From a checkpoint of a small transformer trained on Wikipedia.
Size: 9 layers, MLP 832 SwiGLU, vocabulary 5158.
MLP neurons of a small language model. Each row is named by its layer, matrix (down: output weights) and neuron, and shows model dimensions 32-223. Each number is 128 + 32 x the weight over its row's rms, rounded and kept within 0 to 255. Numbers have three digits each. A neuron's up and down rows have the sign that makes its largest values positive.
Before each neuron's rows, "fires before" lists the tokens most often just after its 100 highest values on Wikipedia text that the model never trained on. A number after a token or word is its count.

fires before: " " 37, "," 31, " –" 5, ")" 4
L6.down728:111113171127130099132164154161157103081133101112087085132175219123135184122139124111161115153161135134097094079153128112105139176082067160145124165146114217153162130143129133100085128140074124165150153179126098170142148096145133128093116145120104191124096123117131145172130122106135092186135103104160132063148141173144127146081152074118137125137172088142083095120186150139127093136118097082124099077121138094157126171190166168191158127124170113094075131113039116085110095124124125106065145128127163105118139059122106077196112140102086175121140163155158141184146141093188115159

fires before: " " 55
L6.down8:111087118179146192112113147150091122121127079128145125074154094142118156098125095173113072134137152120137107133104149084161123151078124123160120134106134089140114192125131110101115173111114092122147115171107148040057106172109122156146076150133145190148131124079106049137126124099144130125155171123173138090159116106081106167164141096154062167101136177105148118104167182122138108064157173149114122131096143134143145096146131126179113201127046140117171135119119126194105048109167150139045143167124126133112163089188118078128068095114189177142099134077101133153128151133141116128

fires before: " |" 50, " " 5, "." 5, "1" 4
L6.down338:155071166112110124095144091105144126167172103107104142181107119158088172134117141153181112161113127121120096111133161087111133153186112166131150161130083118107080154128172114114141184122145139111039072097082181208178121108150156174130100162104137097174128154147193110122140129098106120160121102104103123184119124041125081120123166109152171147150141175110134052167139135154109137126175124115155109116130132157133107099102111160131103140138137129158132136114081161124154045108163175120119132141161076110117060160151050092159056125123126112163136131173117143104164166132097101144

fires before: " " 59
L6.down679:076146110144131138085148129132121064154091152108155116137102151093084162149090109132087138136170130154148114131148139168099129107129139111178174131139163059155058109115155136171101105133141126159094128153125125090124151120182083143129093194165070159171105109062066125153132156125138122059137144144197102101124142110116109127131104092154102142083093158073166119116091147091125142158121059103153137121062209122102185113146138114159057134084093121149109171148108083107137129189098171086103134138103147095111182219156126146089143089097116167142173123111087186138114096081141103122

fires before: " |" 73, "." 12
L6.down774:157153141127109144070123160106140083122155172125183132120162133111133153144098145146108122166048127133122138131134156080070070075106120127106106111117099103127120081091102106102145101080137114099150107116153128073155155109137134161129091067124075185119133173078139137137119101079126092137149149108127197115145148125121108090162152171193044105110138121152192068174132101139075078084141101069141154160136153109097110159151084132126167159163124148157143095114123124144090126109114107087074116100093123121182106140158073079136182113174090132118133135118121147115120166136075131133

fires before: " " 71, " +" 6, "-" 5
L2.down594:164109111062141067107086173085115143154096146087131180107172125140136130092166129041128107106129141143142106060108133126142145102095112167075108113104133087089120121123158136167127110069150110081105141126159164112155113067068123139165143104120140169105112157132130132094176168116129115166160100135115151052101109128135079120151124148080125141102138131109125182155094060092167098117131131137151196122147169144122038119055163137138065106121166081132074125156154137135159067135189135102095145103129148084164174167155144085116166096166136137161097077167092103072123107091106160147

fires before: "|" 19, "-" 16, " " 7, "===" 6, "Al" 5, "\n" 5
L2.down89:159155124133149097189120121187094087154099126159039142061110105111125096131116134163111094146124154108118207101202159081100118182155117099148145166147100113138133109125149091079162087058137175122095202098102109152128093114121067173102068083115136127116119138130158123069074114129151174108130103144115148119107100103088118164149115124193151133120133149088189173077096173129107130139063152151113123155136146143125157107121120088087149141156139150205114151134115094114157073130153148170145197112106110147148161188097157120181096149141111119113161153112091138120120138074115168082

fires before: " " 57, "," 6, " and" 5
L6.down750:167068179105147107153166075114156088132171201183143144146183122155119138081170146119068075145131171149082077127150194119080126069161194136104155120156130130157125136145183110187133135112128136157120114110134106180138122142150192173098102114081169095085126131122145130085118120170052073086084144101152133153133102111140143156137129107132046090084194169145176140079162132119078184106129108160132146133170140112107128120108182153084145107162081116165117161171142109144068144146120140153177095140122163138113083148087173132162106180137168126104127126122112133118123159182087119129

fires before: "===" 23, "=" 20, "==" 13, "|" 4, "-" 4
L2.down427:162065135156139101124128058134099215155121120114133123151141119077150067116183214124165100060098124139125151169071082116159147116139137150119133101125205135115101140127160118107126177169182120165084146131172153082115179158132150141102149147176148168109117114120128136130171124114105137109082127143119133101169135117075110036072178148145088160175175113094157131161095148110091103110132146146149117083166095124148078147077175096150144134106100063106143116127110113176118110175134112158173133141134109089152131050171159100100153142145085124145142174150131151144068113099098129088

fires before: " |" 28, "," 14, " season" 13, "\n" 10, ";" 7
L6.down715:125128096157127088101075121104139095119188212125117185143095132106121158158126221109155141099133106101148169128132106154116127089154131141096128080093135228157102150122169094103105112077154083155143131094094054139137145178173145114174072108109083157049145133111177144154153093163149102163101188087122149110152102125189151112134169115154116121059102088146095130095159082143166113169109162093110116158171062138154104171098157132108170109069117134106116147124126174110123137144138148148198155096110136119057123120117154069182181095170140112117155108109081113102093106108069168111

fires before: " " 40, "T" 12, "\"" 7, "M" 4
L2.down699:138086140094084138063104143124128163177144063122078119170143120128125131148088105154125150124134149113119128207122128170155136131198139109116130196131082145128141186110180119139126109140076126144146115116100146139130131166086120165112155074170155089121142138150091145068074142147159187117144124135203137089115129155107151131065105195122144065098105122101115173149145132090153143129119138089111108138165131131091128105123136070130153099125151073198080144117103126097026124113116127089132114096149193187114132155091162120155060144161140107107147119119098147128145117096106072118

fires before: " " 33, "," 33
L6.down826:065143157093169166110139154175201113085124129128152143140150146130150089116147135149098176091095165088124079111099098113185126095164114111157108126149134036132125136105163140107134102072067147117122187135120158103122149131139133135111127148123129140097059172130147160110136161140109108163100153174182128145139123122133111159173181135150085106056136119117135131106159136141106177102135134121074069142168087113171084119156128093064095133090127124140169101153092135074142130058137151184137145109118094147112134094136169095130010122174130123132155143126120130122147101128138078094

fires before: " " 41, "\"" 8, "ston" 4
L2.down146:081120148121109127108120184121089099145122143101098092165105124150152133158111102199101119157123146107064134105164082155136160123168128115143102161148134085138114106166139118140109100131062115203132120133146188139112191105173093135132089131165144112128104096148121060080156123193112111123146079093148099125137124126074126212117127086113110125141128096119099212134107127098106131170106104139118149151124086135185128144096096092118163086112085100146122100156133144140062131078137149099131068202110178121117050114083152113184220073139137094141132144140082115129105187112154111144

fires before: " " 50, " the" 6
L6.down132:100142095083102091159129155160128149113131100169070131149123120142121159147169104086145154115117144101163110086134124148128147076109118078141142113107161000111078153141127103144088152110135097135123226125080146120154084155126093127114145117178134127153164133151097116180095151114151151194185068120142140106116101169127077125129175120143167079167177093119140117151127165182107164160091135078131140141111168176104152152136111122109130151127186128109146095093150181136117109138129146114112131134203169154124098132169082144128122123104112151164123183118145164106120101125094068118

fires before: "20" 25, " " 18, " with" 12, "19" 10, "18" 6
L6.down776:153086139137147113114067058064145155113117078159140121122134094101123143126060138178178094165098173149187103104136137201147136112104142123141088161139140155085151089127133113145107154109194132114159112145171148137190097147114139126117087088155173113106169203164086131159185040109100126150150139151121150161154098132154134067098115167171158122141075124097146153114157069107084083150167119147139100108135141142151100159133087142153140094147103138090110105128114069093199152134143182096108135086111152108158160177083179142117111117078161131106126091025123170099137122108116178106

fires before: " of" 24, " in" 21, ":" 5, "ally" 4, " on" 4
L6.down467:086070148123180113111098070178166155175105120119117171183145089185050122089116084173177196151111172160170116120124167109128110119174124138136114129075094154143115106150134199173094191065134146126089107143170125101087139129082119111157111115140112134123146117177118131107148076128192110112109091133185098120109119086147151106115126130187091139135099122090135190114059137119177153127117150207151107100106184159110115133131146148153120093121124121138149058165142066163129124197123111102089102158101111180161132136137166117152091120163065107140117128100037133074187109113080119111

fires before: "," 55, " he" 8, " (" 7, "." 6
L6.down705:159162140151158135108086141173111151116109141161144082109121112122181138105119128100083170121115080119163077174132136114111188077084109135119116119119103064185148097153188138101170171100151139078192136089157109152138198145106139097130166122122085208137138122076174148139070143100057155181158147188126145136136139047105148131087096148173145139144142130146149157142118130165093181155142093147083153147114102080087135080097169105140141125136057076149097104150126159181090130188221125124138165115138181165124136142160112100151192101166103129107091117113125109235117143065100125112

fires before: "," 31, "." 17, " |" 7, ".\n\n" 5
L6.down191:116110146116179111122087079121072152141053139159122155107152087107132089075168081122073124119108139147074138114102093120073143162123152106086085134076123140184101099121170150128114167114153149131104147123156150092106081128126142085206154103128067143125124153133211054065160140171131061132145097105141125186142109188139158142136133159221100128081086155119145154106152122139117179140119137197148099182118139104105163106128132191087092150126219124087151138132128111074139120104067150107146103067166113065120126136130128119138112119162143179185162090122127156158128146169172162105

fires before: " " 72
L2.down516:125156132119122105132110176133169127121174070131097134113161074107166131074089174111170132115085064102129092085114112102078088054121120091124163167118122091095178152121109156163147127148128039102158128107103213157160097110170150103153141146124092224120164141119073118023169094089099101078185080131113147147145121121135121161182123129111083141174135103155114068133202135105116134119071129104146136136135144134104192158133112125157096118110139107088197116058100154131092111132151127110113173128171135113119121200151099098143174136148134164132157172186123144131120137114139108098

fires before: " of" 19, "," 13, ":" 8, " in" 7, "." 5, "ed" 4
L2.down786:084099076178181091113055137166186153122095108177150171091066144102178101157144124089161110149189127143148115137187109102112082180145133146206112190140081133159098166139143217097130099122149155121102140167124116126103153127169127132130124150113100157133087194148075108117150155100140157186126150152148150053168185117197162191079193122184128153042085190113153133113144157124138115137122066150072118094155123093152148126145140190169156120152181157116130112142131092119153129172090064123144148120108113170180125097187139105182098054092112133158146099152098133162117113147090138149

fires before: " |" 40, ";" 11, " |\n" 11, "." 5, ":" 4
L6.down368:134086134163090110179173143090091115184118123185120125107064209173130124131138163135145171190140152161135156085102160115110077143160070119135079134127081040135124155109135099142122115148092118143076123172117101094148121124085119176074073095173058079159136127129111182148124145172180136138092096098164151150121140108167135135123114138127154159137121136130151159109138153153117104176067145094103089091175092166135159158070147098122125142150167123107144144162128110109118147179113146141129117165133117119111080112125114101127169113089078141150130122103096146179150092085102153087

fires before: "." 32, "ami" 9, " |" 8, "on" 5, "her" 5, " longer" 4
L2.down259:127126122150094118179176169112176113120098151110124161150152160191139104170069149156118078130142143162132127167097111135173157104125086099179109152120147140111147110112089098105120122176087065121098136151182088122164098114172096119134130144130106135119165117145101122145123147120134129044156134161114153134119144164167161201140101161153116171153131161149092129116124143154115125058136099144148106099082124116132122072175087167129132154089127125093132088191115174175095132057158060087172147119122160194170119163071078163099162146089098100088164173114130189082150158137136132137

fires before: "==" 25, "===" 24, "-" 6, "=" 6, "|" 5
L2.down452:107071149147112138103173078119158101118122101075144153087142088116178108107109159151109140100132211131159142113168065107126098196142129155101122158131156093086100141115136090145105156131147047111135180122136134155133170108158170084124143187138191100120138167120143130141187107117124134107153096125139126139177213123112106111060110132185157137166155178110087142131089157147145124119168143184127126117140058129151119081102155133160174131159135103125140200089161147119156136156088105096121141161122040113132091082139105098156128122097121140024147101109132188084146090230087109089

fires before: "==" 24, "The" 18, "===" 12, "B" 4, "T" 4
L2.down6:160110123138111116106076088166164147046085080190164114066186188119160128046130099136135143098128103099146116131106136090198122132095185160093109106107133135123118172150161091170102135191158115137078088138072072144178131152114171155085113102138103149158126133148131137117148127122125144119162169152122137197155143084125138101154099111146161152205115133125121163112149141138109145178123108143152151155136119139135120106173166131157090146136123113112153161132091136160103111118138119101138128110173163100180150255195133099105073149116145081138155135106085159144125142168109096080

fires before: " " 30, " |" 20, "." 11, " the" 6, " |\n" 4, ":" 4
L6.down569:053118107138048190136098088095125107132167158144094064160153171136123141103101164131130092126102129029149158180072111138135088134095165073141138178100157130142167148092111136207128171126115106104111139135139163093136146139126085218159161147148089147024117146097087139104157134154155163132176135085091061111144062086140132121125068135135164145125123148152153143156143096148168091127079104087123155103122137119099050121116179146112134104131108203147203124114172095133190129168110141149160166132136127159124120119097169149096132158139107109085114125142142132201130114119125169142

fires before: "19" 33, "20" 19, "18" 14, "25" 5, "16" 4, "12" 4
L6.down2:103155147104156118094113134114126168138143159104129157127143088144112129143137113105146114143076163102113110127098110169127129132108162102131176177133191055146102151146083178063088095115129157086147176113116138130127101178126093172128101122157156143065102122138092140153136158138131122099121121155102131124169129165158123118147096130172088116185092117122108162144113136093102132049124115148096115124108108153131116113165172059206117131170111122120123100129097156116138155100140179154137101137150139174134167155066143131096127098126107144145074132133113105107127163181145133111

fires before: "," 53, "." 10, "6" 4
L6.down817:145123105103122197147090080129171102110141093137090083113115131111114141090151097117172163110076138123138148176157103126084182158101125130116157085134126048180114125177088125083115144106158128078158161081102137090103141090183132139091171111067121094132094143174140122093177129190089168098212163134122188142166137094130173122091142151149120119166100096149127102153149164153147163134149123152078143163118141168184152103153074108132072108098108225159154138125162142149117125162140147062133122156128105116173066054144142168071144106153158191101102160118140121150142144088121115096

fires before: "-" 59
L6.down215:196064139095108122124104137115095116122149196145136085121182160127191096140106154145103132092083158098173097181113151125150180118129145137141134197141099118113109156078081137088118151133133164130142146177166097169164086115123136149141109084096094167184139154167128058081121162081106129129145159151138114182109148160117153111127085142126106107185160125073179197170118157099113138113145182114087058203104122151190164109132100108149123154178146084112150147177132154134138115101114144137091148150160120121084106136105142104137158159195101176152118252167095157105101073113140140109